Part of a small language model's weights.
Size: vocabulary 8192, 16.3M parameters.
Architecture: untied embeddings, attention and MLP in parallel.
Training: a variant of Muon for these matrices, 503M tokens, 3835 steps.
MLP neurons of a small language model. Each row is named by its layer, matrix (up: input weights) and neuron, and shows model dimensions 64-159. Each number is 128 + 32 x the weight over its row's rms, rounded and kept within 0 to 255. Numbers have three digits each.
After each neuron's rows, "fires on" lists the tokens most often at its 100 highest values on Wikipedia text that the model never trained on.

L2.up542:074164149169132163103134183094103088128111115124092042095143094099126190063121109162107053079149164129172071158125084137164091099181133137143138128086081141158135179156127163124082136117135072191106121169144149167133083150156098160155111173078144165132141152221110196136150092112158090127
fires on: "l", "n", "re", "ren", "s", "g"

L2.up926:087087123126141107150162092128127128126149172131188131108115138086115117151167105167079139159110110149157081120177090122055130127072122099157132152108167183127130100149145093185157107215182120135100133127161118150167192164121084140178130111114143112084109103143166089149121155157143129168
fires on: "f", "m", "k", "d", "b", "r"

L6.up83:175160161134093082112068131068143139099154108149168125130140111130135124119198139121100118106136076177152119101153122142108086165156125146072123140085167076149179129165119133100082102128113110095073223164101092102121109167164144153110120039141134080159207181130177109171166099170133098141
fires on: ",", " and", " Ap", " of", " the", " in"

L2.up658:161179126118112099166117137145195149090151113126167088118087149159106162098129094137162084082121120151188114150128113108133163132151073095116106087110180056117090155155122110182096115119142119161148088129097164137183126136158147132128157139137148116128137144090129116162123146170115132096
fires on: " of", " near", " in", " central", "st", "town"

L2.up790:111154127194141131114189101136181117129124213094059125140140191157108128059150166141096085147096053123120073161110085157075134094112066121167151131145118139116158163184149164074160111151190104126157157122118107157157101138137119137124072135178142138129128163045089110149143114098138112141
fires on: "t", " of", "ist"

L2.up314:124159148148151140131169114104131101104121098042129110156073136141136115112086099148140095107150195125099126152133097167132196142200108101160088169125128145091175162061101119133134128127089151157106061122115120125108190189101120120120147175138102161110089112107163142174169102115128171164
fires on: "d", "ig", "al", "ng"

L2.up1278:092119178151126179095171080139092118119187088039121085166116088105124183172123124157117125152106104130126127165141112123137142086079126066094135113130037184139124074136139147066213116105150186129104174136122137127125162107111117144099188222144102137120116133112182151096123169169145149101
fires on: "on", "e", "ing", "ming", "w", "ra"

L6.up491:099071128198159140130072122135126101111094140149125187160072145106075138177079078120135146140117129159126185127115163087183145135118079098161117111164135141101129081083131095123069157125169175149138100068125111102098179138113104135121075136172129093123155102137165108129147112138089121075
fires on: ".", ",", " more", " less"

L6.up708:064149092153133060139112165151129114128096133141184162151141083126164149103109098131111163104122134125137122127106080139136153121103151110117148125124148127117149106111156195178131050094107169110084145188103167156223100119132182108134132139079186116132144113069112180147136124106194122201
fires on: "p", "m", "g"

L2.up715:130127099131045059149142110183161085200145140103116181120122111068145100140099124121117107142134135137139112135078088146137132121129153167117081130217138076079141141186152116110139093149125110146119150161109176114115154127134069060154115070123119091076091110179200172165135137115140072162
fires on: "c", "ad", "ab", "r", "at", "ic"

L2.up1016:124087185081167151113114116131166133070141124109146023118181147110160120127113114127086093159132099093182170158171148145061144133124150106120153090111112161179136119098129098108123126129136107133135131091101105141103215157145143168156098049145129128140133145145121162130141082133141110165
fires on: "t", "ff", "reat", "man", "til", " not"

L6.up1016:121138116178085118120135060152128140130125131156165093083203116102161130136084111107183077123171181103132111139110125108078146058158147132176128108137124129147123108120162147126112141177149141130151143132178135093113160100121109113085143151103127200131170149155131186116093184083080135087
fires on: " |", " in", "|"

L2.up149:132166094103096123093210129104159118151110123113107099125119180163141224106107120148090139144079154121179167115086166201063134196109138161177105144082112083129080178151124145103088192098132085142139097132064115107120099181133102150131099176161109081067113162123163128124185160148100135106
fires on: " off", "ed", "b", " of", "n", "st"

L2.up350:131140152089162150173072121075087151139168097112183159117078117123144155090116128143118124132145182161085163161094089171087161128172174109164130140126131147153104072142124120150105165149173091158077138161129082099135181135132123111102116126124138100127184082141070114110102130163158141114
fires on: " Po", " po", " Tour", " glass"

L6.up959:085143150122159122137090139107125151132089116095195134183146111128133116075133145143131080100113129064128014156144153168130149099162058102173162144181117063113139102111139095123170134144175139185104191140097078115131120166155138191142166097111087116126148168128152175120107094132145083146
fires on: " of", " at", ",", " New", " from"

L6.up1120:101116091161148050146197145161162105143095172136125116111136141165159117137148088169166160176134142143081158155172067110097185105118145159100100173107098134146186139123106156134115126117085151159149118125097159090143132194119128077119129111116166128127084120157139073131138132137174121157
fires on: " an", "-", " War", "as"

L2.up80:139134146163102108151139131108099141123187151110095078131144151151098125121100173175108129097108101126140118170088112127104149129150108106182112142117095202105155132062140174125076158093151163138117098112106053137131164152103115161068118157134082136101164085145141129126131155083148102118
fires on: "t", " of", "ey", "er", " on", "le"

L2.up61:140092137112112048128130075098135114108122102151095094111115146101110142049219103127161114105095137176108166131144129133076103086121092126153143146105114124175130133159188138106135105139152140136172158192160124163119135138132110115114137163147113110153157114139140074159145119177145085137
fires on: "s", "m", " of", "r", "mer", "d"

L2.up455:116188120131081144107159115117182072157152102064076129145124099138158118188163146172132076090152059077133076086132137094080063139115127125127151128118168165131128151164074102162121126146133106119179107117151115145140051141130134147137187071088171147115115178096144148169104077145169162174
fires on: "-", " super", " under", " of", " Super", " up"

L2.up117:152138103143085099087129119079092101154136123104129099082107141135099133123128183138134096131115152109116083135129142107113179166128113172122133178155125115085120083154180166060071126098132107138127168120101095186078106095050123177117184077163153159081180151119162108143176159139123120156
fires on: "z", "s", "r", "so", " of", "ter"

L2.up510:066121120162140117117157105152105101160084049141195108136112127204137132154194163082098126127120129137124187118173120137126043111129126151153159141150136084150163119178142092149139138114084148132144129138182094081182126196110102143162147135148122117142141131136132153142116103141186177179
fires on: "ca", "ic", "ba", "ing", "nt"

L6.up523:081104108060143068144098127161020092118114104117092182053104154118106131126072102152124154078134128119177122190146120116182067149107095138115135179127154073219153099117128158079157140136114108128112160122171158133143183197113134111119099070121153122089157100137070112144172131142124139120
fires on: "'", " disc", "ts"

L2.up938:147157130171138124075101071203074192162168094113135142116179116186128157163138114159106079123181148144126126177103088118090140073130132083172172125136115160097121155131120133120125140094139089191143118141118061154113156142075144179170129162111142131118147125093126122133055090148060101160
fires on: " De", " sub", "de", " Tele", "d", "ur"

L2.up1196:113116105147121097114075212067117127171128088150107135139089184171151115111118110134094162099106131157194137189110114157154113135161126170109116166102131135091115115130085112151099090127135123109094121117172146138152155113135186123148092142137173134114099098100099129151137137189076171124
fires on: "s", " to", "c", "p", " into"

L2.up484:141130079213121054153099199069173108108075086132161123113068086134064128150109104154158107145129114118102167150156078141162161177105120112107138152080123088170166105122078066157141125159122088096117114130059070114091142176143128122054106132189133121112157160145156136154111147183115146155
fires on: " of", "ti", "ing", "ly", " to", "n"

L6.up1219:141147114087093139103143158116143118151185146125096141095119143103142098171102137195118103102129045175158123180153142120120205114089133102056131172103067125134135156139134124115096099087168157077119087130066062115114180125075136121116118122128094095181161101142115110094098166143168120094
fires on: " and", " is", " after", ",", " its", " a"

L2.up213:133061108107139106152146138109188157163132082143100234136151060108140147096170135064140176139102121129100187168103168138170093115139162120144083125104185100055150099126131127101192123183149147129099131129126078133113173113166111112120105164127139183150134126093122126122065122139152101101
fires on: " se", " Se", "one", "se", "ti", "ic"

L2.up548:160147098106107130062114140178121075153144174192120131106105154113147135067076075182100174170106106144156132018145046104161150205107127141092143093193150165148159184159105093136146070127130069167135116189117118068111095134153115118161144171146055198138124103116132162123161151129099100142
fires on: " of", "ion", "ive", "ure", " Cu", "ng"

L2.up1195:117065156105107131068120176101148129184113127107101098192070119106155076119141114129149112068158128159128152104166092081109100127074137103125143145141118144184139103169149141096088135130085168100147110185135154085103111153179145161132125093096120139073132102186103086129148145157112114029
fires on: "s", " life", "ories", "ations"

L2.up1086:122135138155109095157149081111160148097145124087134144130103099120169153115073083157115117135139097133143141061109156131123122091161121068088146161135080138150134125142144092160088085103079071164121092151135122130129148145082174161166091098147131091077102163216086140077164128227132179109
fires on: " to", " not", "s", "er", "t", "k"

L2.up307:071136176090104139088067119131141177187125101096147145090094120074126153204190131154172169118197170084078151084144127133112097067115082141135118108158131050157134118152152086129121095127114099154176100123130121113143162146173143206130169145123067107090155180137101163146151114123171112118
fires on: ";", "y", " death", "—", "-", " ["

L6.up846:092069138112118149116135129135096109168124119148115112095129162129150147111149144159089137137140172116146116126156139175116178121090157121138139098205150122134154076145129094116129122065133149096111172177077098067116176134075088122140113131123146078125149129159169089073146184147141083092
fires on: ",", "ly", " known"

L2.up209:110078113102107119115065197118099154108077144122130152095156142094113094205127106083162077094163121190144119106092181179117114155094126170152130144141133132114099152115098099151134174118153120147117128076170147176088159147114150149118163095185171116095122188098086096112112130177137125118
fires on: "th", "der", "ve", " in", "ther", "ter"

L2.up1168:137132119150174145140084143106148129231184193144162134141122118125100147137159131149148103146137085181177106034164150073055092096130137105135100128179047132156136068160150121121101102141067112143095123118199114104124136132119084185162209166114159127150120126138101074147171153162084119117
fires on: " of", "s", "st", " to", " Place", "th"

L2.up370:148114094124111146089180115159163082140158084097095136102076185128146161125152141177167131096115107112115142150119136143130088154099117132181128080150165077116084159172164139113110094155160047082138123105115158093174167145173132072157127070120114135133146139101097102118111101068161151129
fires on: " (", "r"

L2.up1220:132091162127095098150103129131102098130128144151140128083125146140128148171114088186090121114133071142169134122121048094139121133196133134131165120175134101114084186144109130110124141123138107176096130175147105138116113200081045160095110143084198081175049122056091123122150090193132094131
fires on: "l", "h", "th", "ary", "ny", "g"

L2.up588:062094071087103125165122165125100145131114110115128172087133112171113130115099165137086067155137089133167143086122157164168155161117123144182146097096147135128102114091132108116173128112114122108134176122127128086130192104116098076077153129087102131164004190153060127156146084193123145072
fires on: "le", ".", "ing", "n", "g", "k"

L6.up282:138111157138097144076135124067089095130153102134076111105151083138072152146171143062114120121200158162066109110107061141164121175083152175142141131137127095117155145099161157098114074148087154058159087146062119110134111130141062173133134119170110110096100159112194120100173135154111142115
fires on: "=", " ="

L2.up509:091155126168165154150171162135095142121095116097063108151104115121170144064118155111106133070090153147126132142126148158151148127121194096112132145123063136081139123188155070145213157164159158149190132139178124129116152197178128160144137145166204208153115122123118164129110087104160125136
fires on: "on", "ab", "ul", "an", "con", "c"

L2.up1038:098139173095130169183091206124138095168170148149117066179165102149079123190126151103177118150157093133129050172090092143124137133112132123118120193152139082145127112153167177095106180109117113141120151157112135118124173161137104160079109114125139125068124124118082156129137131082119124142
fires on: ".", " by", " before", " of", " By"

L2.up669:079123132132180163112078187068101122090121122132099159128163132114089227107073173122164087185115093157118144124170123139156138122142148115131115111115119168146154150185107088156113153070229124168096103094136117086140182123109109126112165111133156139122139213038154137108146149159102105131
fires on: " of", " UTC", "$", "\\", "eg", "ign"

L2.up396:167126113120189145112063143114172084152104111197165170145130156114114169118083136149193103121165071132166121187131109141157107162104099079072112134056132162174176172193107151159181101088104094166162112020117115182166128162136120150147150152170200168125141130157080120146154170116176114145
fires on: "er", " of", "ine", "al", "mer", "-"

L2.up976:102153089151085140139128108122107119133110145104098152080174117164144080194098130151104154205047087083104158160160112111131093124138115196145111139110149139147151131095139090196121126148110155090097069063176102109066143148122102150128131109131117144183233089148126131134160157112115093094
fires on: " of", "ing", " on", " life", "istic", " des"

L2.up859:177194099142108116128081119216170107072157128117185118091110157121136072088154126125146111195145086112130141118092092146191082125133107171159122098124145114131159097098147122158070102117128107131155107103122137040131202101115200135165084186090124139131071140094123179183164023132098149074
fires on: "'", " Apps", "ly", "y", "d", "."

L2.up266:113141123137117046152152151165130184115120111097169164058089148154127109090112120105158079083117173141102180159120079050188123142148157117153108152145154119194127151161101122123156122134122157122090077147063188097119136207140124135139130202116183139109180105124090170161166165150146119090
fires on: "igi", "il", "c", " gave", "ting", "ic"

L2.up569:140224098146068131105090164087131085161119173090080077132147109134136118172093208139147162116155086146185144088153116134171106093130088050180167100121130103171180063175159136124100141092094126104113184097118156188096099164129182094158109133106151116127181143119091144158100122174074108209
fires on: "n", " later", " to", " Mon", "ied", " of"

L2.up282:061139125081143149106120166157061161182137116172092116115098157137093114134131052100104106101167172130099117122135107174065120115121154103233091096115077148141117159120131196123128141085164177160126086162124104133138107145126094166182144172106059109155109154173147165112131116079136137171
fires on: " be", "y", "l", "e", "re", " him"

L2.up881:100156069147201121154067151119154171085116150082104126141160119132113182146138188143104181095143115160097131092151115138099132151176095166130152080139079132151146098131095119144120071086103133121153064148081096130191160059151118124182117177124143116124127149143127137136160157100159104170
fires on: "-", " of", "ure"

L2.up32:091125140148193123079180110152132143128132135108084152135129127167204164104124135160130112079125098149101124178113100092096135197088165085103131136130053121185165124143047128106071110093096153140143121184128129125097174155068067178201124151153080121120146116177075123111156165108071118161
fires on: " of", "k", "tes", "g", "ies", "la"

L2.up1230:163127060150109147163173099181112106124117053125150205173159136127199121117183083096245095155140139110063108146184120153118069086189142148135105164179123126168142150102117175090182110150107175122091122116102156081113151109119128144059108167145121168127110112173117169138130182140118176070
fires on: " as", "c", " relationship", " make", " called", " gave"

L2.up1124:188135114069187167142123099132146149116098122100141116143137138099102129190151120165134153143177137113124173111072155167142115083119160145100123136191114089195171140081170116046116095132179129097130202161095107075109104163102106156123095129139161150072131102072154141147093125136147139163
fires on: " of", " joined", " became", "ita"

L6.up649:123148150143163118141158148107095133243096107183143096111109128174110171141157087153151158121156119050132102074177104151120132135089140139102167116076087134161154145138079099097109133166144131165218155109155137130073098143103092168120116095091163190174118164149125125145109143087049132150
fires on: " and", " of", " by", "-", "–"

L6.up467:145129158138116097146144152110130149118123109125112118089146150131157164113097089102115098170131126171147143125067119052134128161082112137050139072142116115129129105085128107128118178071111177120120099142146170125118185106096141115073107156101153214131099172101163173114153129116119153126
fires on: "-", " the", " in", "in", "te"

L2.up651:123122158112113096122150163148130119170134044178143173137065134108153100177073115107107159156128151126131159079121059104090112086160093164155095120113136031139110080126145157105140109109141136129104150080126148095139131064159131206114115112124142164135138166041089154149128115121162069204
fires on: " as", "t", " while", "te", "ue"

L2.up518:170128137183110133144131163117154141106131093167168086110125159139120076206075075132105100116166114117132095137110104096131054126090091123115125126074097151124082100089145171166093177091129135094114130128123128106107057131111145175084099085140099140122108167130130122206119156167117149118
fires on: "t", "ame", "ot", "ice", "use"

L2.up102:143083137104109092078196150150112186094136155117140141155081135115146118169123070120040182142117171053169170161098102111112129076208148107170140187131122129115137163106155110100140165132126154131141125127123107176125104117130172190097161140064074054200123114131119142119092147131133161167
fires on: "y", "c", "k", "ym"

L2.up687:145092087131122199176144090112110075165127142123064170130150149119136143100145166153114067164108138151109128155161120170137144137080102138064168088078163150138167136139149114137084135117088127127121107161087156106065088152069122119151145130133138175150179155144108098076175140116158128199
fires on: " of", "ip", " App", " up", "age", "ance"

L2.up659:192079158117137102149110139064106132106072131139111123116130172160141131102135114136171131159130077119164097123066179152188107147204115076145112150135140180129146109086085071143138115080134120120112154109107136114146079135054158162113101197151209104109116084098146059120123090127117123129
fires on: "st", " by", "ment", "uc", "ne", "ter"

L2.up165:118129113128100135105085182143138142123129099099163133131203151175127166135103116128119124120036137137129191125147161149105104136130132152161159122122143165155109147152141116083100150138169039129121098132168136151137190128104105154172120095050077143081108175155101122139130130176143142196
fires on: "n", "ing", "hip", "ti", "\n\n", "ly"

L2.up68:173113077144082159148169155135143078158134111071147104189046147085179131159138145139190165087113135130071155189147092094168084122081116152116115096108138126107148137119145171129137156129145110102066123078086135067105151202142104108195096153165122115151118089184148065145110094054182119108
fires on: " (", " ="

L6.up873:149171155157147114086156135122106154137125213175084121115186121159110106140169147157058094123156163131120098154113192077081121104114128143103144159068095117125118172168153112127141152102155074111121108128036132039134153147156143153122119140178149106093170100097152056204132153098168114149
fires on: " in", ",", " to", " of", " (", " In"

L6.up76:146145152138145198161159122104169169136162187091129053139110145132101123151121136178133144193144121125089139140163165174069167088162107137142150067110134177087168105138178131139053138053110179139087149073091137090166142134095128113120089095133144108154164186116117101132143156070123130084
fires on: ","

L2.up48:131152081135153095093109181128155120132179183153122144136171100075129121149151145123143146144136142172110160146123168097132110082100149118092041157116098145125134099123144188102124140056098180147104149129163129070167144143158104066124118120130110120095107104129084102179178135080100216114
fires on: " res", "rum", " during", "f", "red"

L2.up933:102137097064130156181110097163141144146125109068130101113104154136217129102140143163092135118116196117131087120147186135110145220139141114087120145166073126186137108151075197118107138179142093145080141127077146152060157191116159210135163157151173105103086070098146158125117155185112131115
fires on: " No", " All", " Po", " all"

L2.up1080:165128104128145161155170176205125136205178107169151056158122171100103137106192170118084136167192082095110143108140104119140166122123125101171132140122129112135142123169185048122181113084101139159177104099158141122180163147141086161123122121153074128153137149139116126113108101126171106104
fires on: "-", "c", "ti", " to", "t"

L2.up876:118152140158109121111137092114097093137142109052173144115158131180151148126066139123130206120128158127137137160113090151130159121131124100120083157104062087150184104139135161093113164067154074190141183136138056154158114116167123123133090121115143052120181165125192115186196142134093110131
fires on: " to", " of", "im", " sister", " J"

L2.up36:118162132078141201158157133142130154115173125103118148155143160038126137169157106111146133167184148060126139121161118167134105099172163154111151127094153178127096147178131117114103111142141125158124179164123119161088139125156109114204133092137135131160064172120134175090056147119128088107
fires on: "v", "ri", "y", " often", "mi", "iv"

L2.up873:170113086079095148092162078123134136157169122108105126112122127093116112127088150183081139159125133117122165136119126102086127131141121120164092104148119126170146094071087162131102087158117143179074105145121126058146160096095136175161148138106138110184074078102121133137124152123173149048
fires on: ".", "t", "y", "er", "th"

L6.up555:152170087158108091185094120137098124142137176136141115140151223108204135143167127125077115139132121118111143120094114098098062143147123153084074130072149069150156142130150087139135159109186131111137163159153142124100096122121096109157183132167126175157127147198125166099126172171134085123
fires on: ",", " southern", "ern", " northern", " of"

L2.up1164:128162081143110108163168167139112128134124105135113102139120100111135103133156181126140151097151147110096075093101136099137132092142100137145092153158122140089093090168192127155080127126134109119126133154129108077124131105131069175099127082145148136083114123147123143119135154105181124144
fires on: "s", "ti", "unte", "r"

L2.up86:150109111093120109133064119165133068132090117158132173156126119156138109135123052109097120130095123112151159140138167106110110161136133146095139121102091114116123065167122114138086134135187144162155162147148154140159213127188134145157118106113120127069133188156079164178098127172144146122
fires on: "c", "r", "ly", "ny", "st"

L2.up1066:064079084097129137124109181156138113169118121094181136113127110195120093181107096106125165146173117141156174123155122070104150105077089110083131175115122143158111095135119125110157079153099170164162135143170107077124118157116071169154146167106113093084119097103129124101104171120119129166
fires on: "th", "ed", "h", "ing", "e", "ion"

L2.up143:148161154085116110067123118159134132152076072076105066151129131145146152127171146102097189126160103166140086051133131178042126146158077182124103103117120119085137099161122120185098106128139121158154135147134168148164103045148111118133098126125110118132152155121112144070158115087156157095
fires on: " of", "y", "ing", "te", "ory"

L2.up851:131079100127181115019124183166111153135123150106144138164166149088154120122157056156121107135144128084116125098103117119133094185126109110076099098096123136080074083146121140125118162089103162194152127133127100132056097116115140102151097134075137135183122108139155107089175124118071141110
fires on: "l", " station", " version", " of", "ul", " News"

L2.up1227:080121175158134093127067200164141126159094129103123081101095150127164131159156170197129126101075099108147128087137099066168114113129105106127133111136142165129137145152151175177121087067150096094126149127144117149124098149105051098168097081160074160135120113132169126143071170118110139140
fires on: "\n", " =", ":", ")", "\n\n", "\n "

L2.up344:069098109145097094122151108138141109156152084091200120143109097117120101074142110173063081085095132113126165076159107173084099171148137127080128110085155110093124111183144114101105075125136082162144170176146097148077135137088126138126139144141122150105151151169135139168161207138119131127
fires on: "–", "s", " tour", "st", "our", "b"

L6.up941:078148120121123091127106128179149151127194112158197172134142126138109186115139104166161160109100154084087084122147202110146132080082074096113078120124142123141174095117115107137211102090100173095105147087171109130119131052124133150107175122069125159118098107165134113122140109085160175168
fires on: " for", "si", "ing", " under"

L2.up1015:125118144116100131111139199151087189106140111158115163137150097154106125186047133133134125125100123144140115104158160119159069209110144106115148136123112161176151095096152147182130144105114133161071131150126146049106093120099122104120064116189109074161074163160110137109123122131143095172
fires on: " disc", " rec", "leg", "isc", " Dec", " dec"

L2.up493:133063139095133115164109166112102140112112148120114122125098161089110104082090154199178156173101054126101174174155144192088147104174115108111159125103079152103149140153135158121126150089122103157139081168180110120121075174129113137107093193115164164057113103175127144137090131210197160127
fires on: "s", "er", "ter", "k", "pa"

L2.up103:106163140088116111141152157104048117128156125135090110127138125088074180057075177138157122142152078089147176099096082206088127134116111139133140141097147118162132137136108159146193146098165181164107067123121097102164150163159104129121119242136144151103081086147078076079114135135166108129
fires on: "-", "al", " under", " Bronze", " by"

L6.up402:108167131117135159122072135106161058144137144072123124128106095091114142140156211152107130113090131086069154138118055059161188129169092061157162104108148127132068147074116110141141115184149133117154170083137124086119114134156162106114192153131215138114186154132127177166088184106115125168
fires on: "-", "ti"

L2.up265:077089096155091139125139136134116100086121098130080092120109145153114126080088154136100141151216145136152133185086118121165166112075065070119105109107165117120148164130153115145136119095128162111053137058134097140123156084151125132151121135090085125093104147166105169122100079185113136120
fires on: "r", "n", "le", "or"

L2.up624:165103109157127115135109135132140129164131117204151136135132124076114108069150119104169091117137111173086117131183134138130168127151102156139142070091102089183145126206077128157112115144117116110151104111121119139107095150078172081091136151138138139151134124129119117158199076088136090099
fires on: " of", ".", "s", " which"

L2.up1084:141084150099102153172127131143171169134155109115156150116165179095105144174110180161093116214238150089092109114148115122085145036081193137154166148088160149137122168133169094164104160149136117153145149097230135187117169084115125108145087125140186106078098154097112121147160125126036180213
fires on: "d", "k", "c", "ta", "art", "ves"

L2.up163:082198168126131123103094109122119164141147072084105156102124087118155135133174130126124144160150148166088124095146143135174101133168155182073058129129139103127112114037116160124105147158099154170112136114103148102101130086125048218144149151131132108078120152141061199153117182080110149121
fires on: " Del", "ss", "ul", " not", "lt", "use"

L2.up850:154131146112097074153154123120125125139078124105142158133133135140165105156181100141121113093147068160102133059156090173152139166131120137120125164165133105148139122120148119128157130186078085125192146090146137151165104155128142157127095121143149130114089129091123137155117117120151152151
fires on: "-", " of", " Top", " made"

L2.up373:079143143195155077106132141156118167158137126081141087199093116145118138040097137147080148113130129113129154154162164147096123163093103106159117123101119120148159095144118136096162064102069136138098064139135160070095167123084122114122127141121137131187153087111145153177190108198139100166
fires on: "si", "ng", "ing", "ue", "d"

L6.up697:167127117198160114147143172127100117147114159136128141091143075121107168158134127132134122148147136153158154070147117106088118163156131114183155161080127137159154105115142118153123122131137150170134127122166181117129161111147106127113127134186106158100154110088125068198115145112076113073
fires on: ",", " of", " in", ".", " early", " February"

L2.up52:157126148097079076156057127143138081121134092114143139123079153100153132156119139162108147120141177136134118092094065091182097173119101135075096150155121146158138147134103079170139113123121127106099164144137143085149162192171085103084114107126136147186152189129063121167145185128160144110
fires on: "c", "ter", "ion", "im"

L6.up1119:165096109113074081108055118097117135182172100150089118112099108167170164125084158104136175088157138131089166141136103095021125158123147073176128138138149137165086167157110139112124164159160130116142099091117140133132142082152150159128105135081167152083164094131131139123082121174117141109
fires on: "-", " '", " ‘", " images"

L2.up529:111135093150140141101123180123126161076168087140128101151171108130163136143172095155166127093119139163094104172131140146147111115141173120143104150116178181055116119118090085095133169084156123133102083061185121083101167051114134127127158116127175150129113155159119080130130184138070123111
fires on: " to", "ora", " of", "ical", "ial"

L6.up610:090148171128085110189106132106127137147177160170180124085118143080131148173125102088104150132114086173097133128108101127129150095091129124117048107101163053160142109115115122129165155142121146135133127093135115144082134134057098194195176124114125127078127155097126099095120148115155173149
fires on: "-", " '", " An", "—", " \""

L2.up1070:079140082062147092116078166122184121110160075141118105167107106125159153048152075128107110068154146127067139115133024120132174144150143116084153094116169091158100153137094129144190097162128181125173081127085116102106171121132146130152130120123119091187097146126207166179123162152179150156
fires on: " bo", "igi", " dist", " only", "d", "ed"

L2.up377:122102127085095128131157181209117120129181108136093111105124149157126151129086133105074132090149148113083096101087131048136157101176114111104119121139122153106113129166171121145127117132143089136138109107083182086083140198160090181143127075143078144109157170180160138106129185091115116148
fires on: "c", " disc", "ac"

L6.up672:159098091104142185082146184105093101187171127132091131119147118090132093130157151137129160141162185143092146098137179091077161139223134111176157099118145125092142139152209162103136123139101123133154147122094151148182101137181121161165186194152103159111134132142150165115115142072134111058
fires on: "a", "ri", "y", "o", "i"

L2.up612:152090022094135102158160145193054103124044159143117107164143150183124102145117193102099156121155154160129147131141136107148168185118105034099134131116129085179126121127167094151134112133093046181100111106136107155113178099155137169162098125127077117131107163191151115112158110128156145124
fires on: "er", "le", "ript", "\"", "ual", "or"

L2.up1075:133144089135139184170106124140159124173106156129148097134092156155154183146117202156098143192155117141148149113170132108121121179133070134166132117119054138111082090151105122154119098127134104169100107108173117099124092155114134119115130149068096084128089182196096134182112134119124126175
fires on: "'", " out", "er", " going", " back", " of"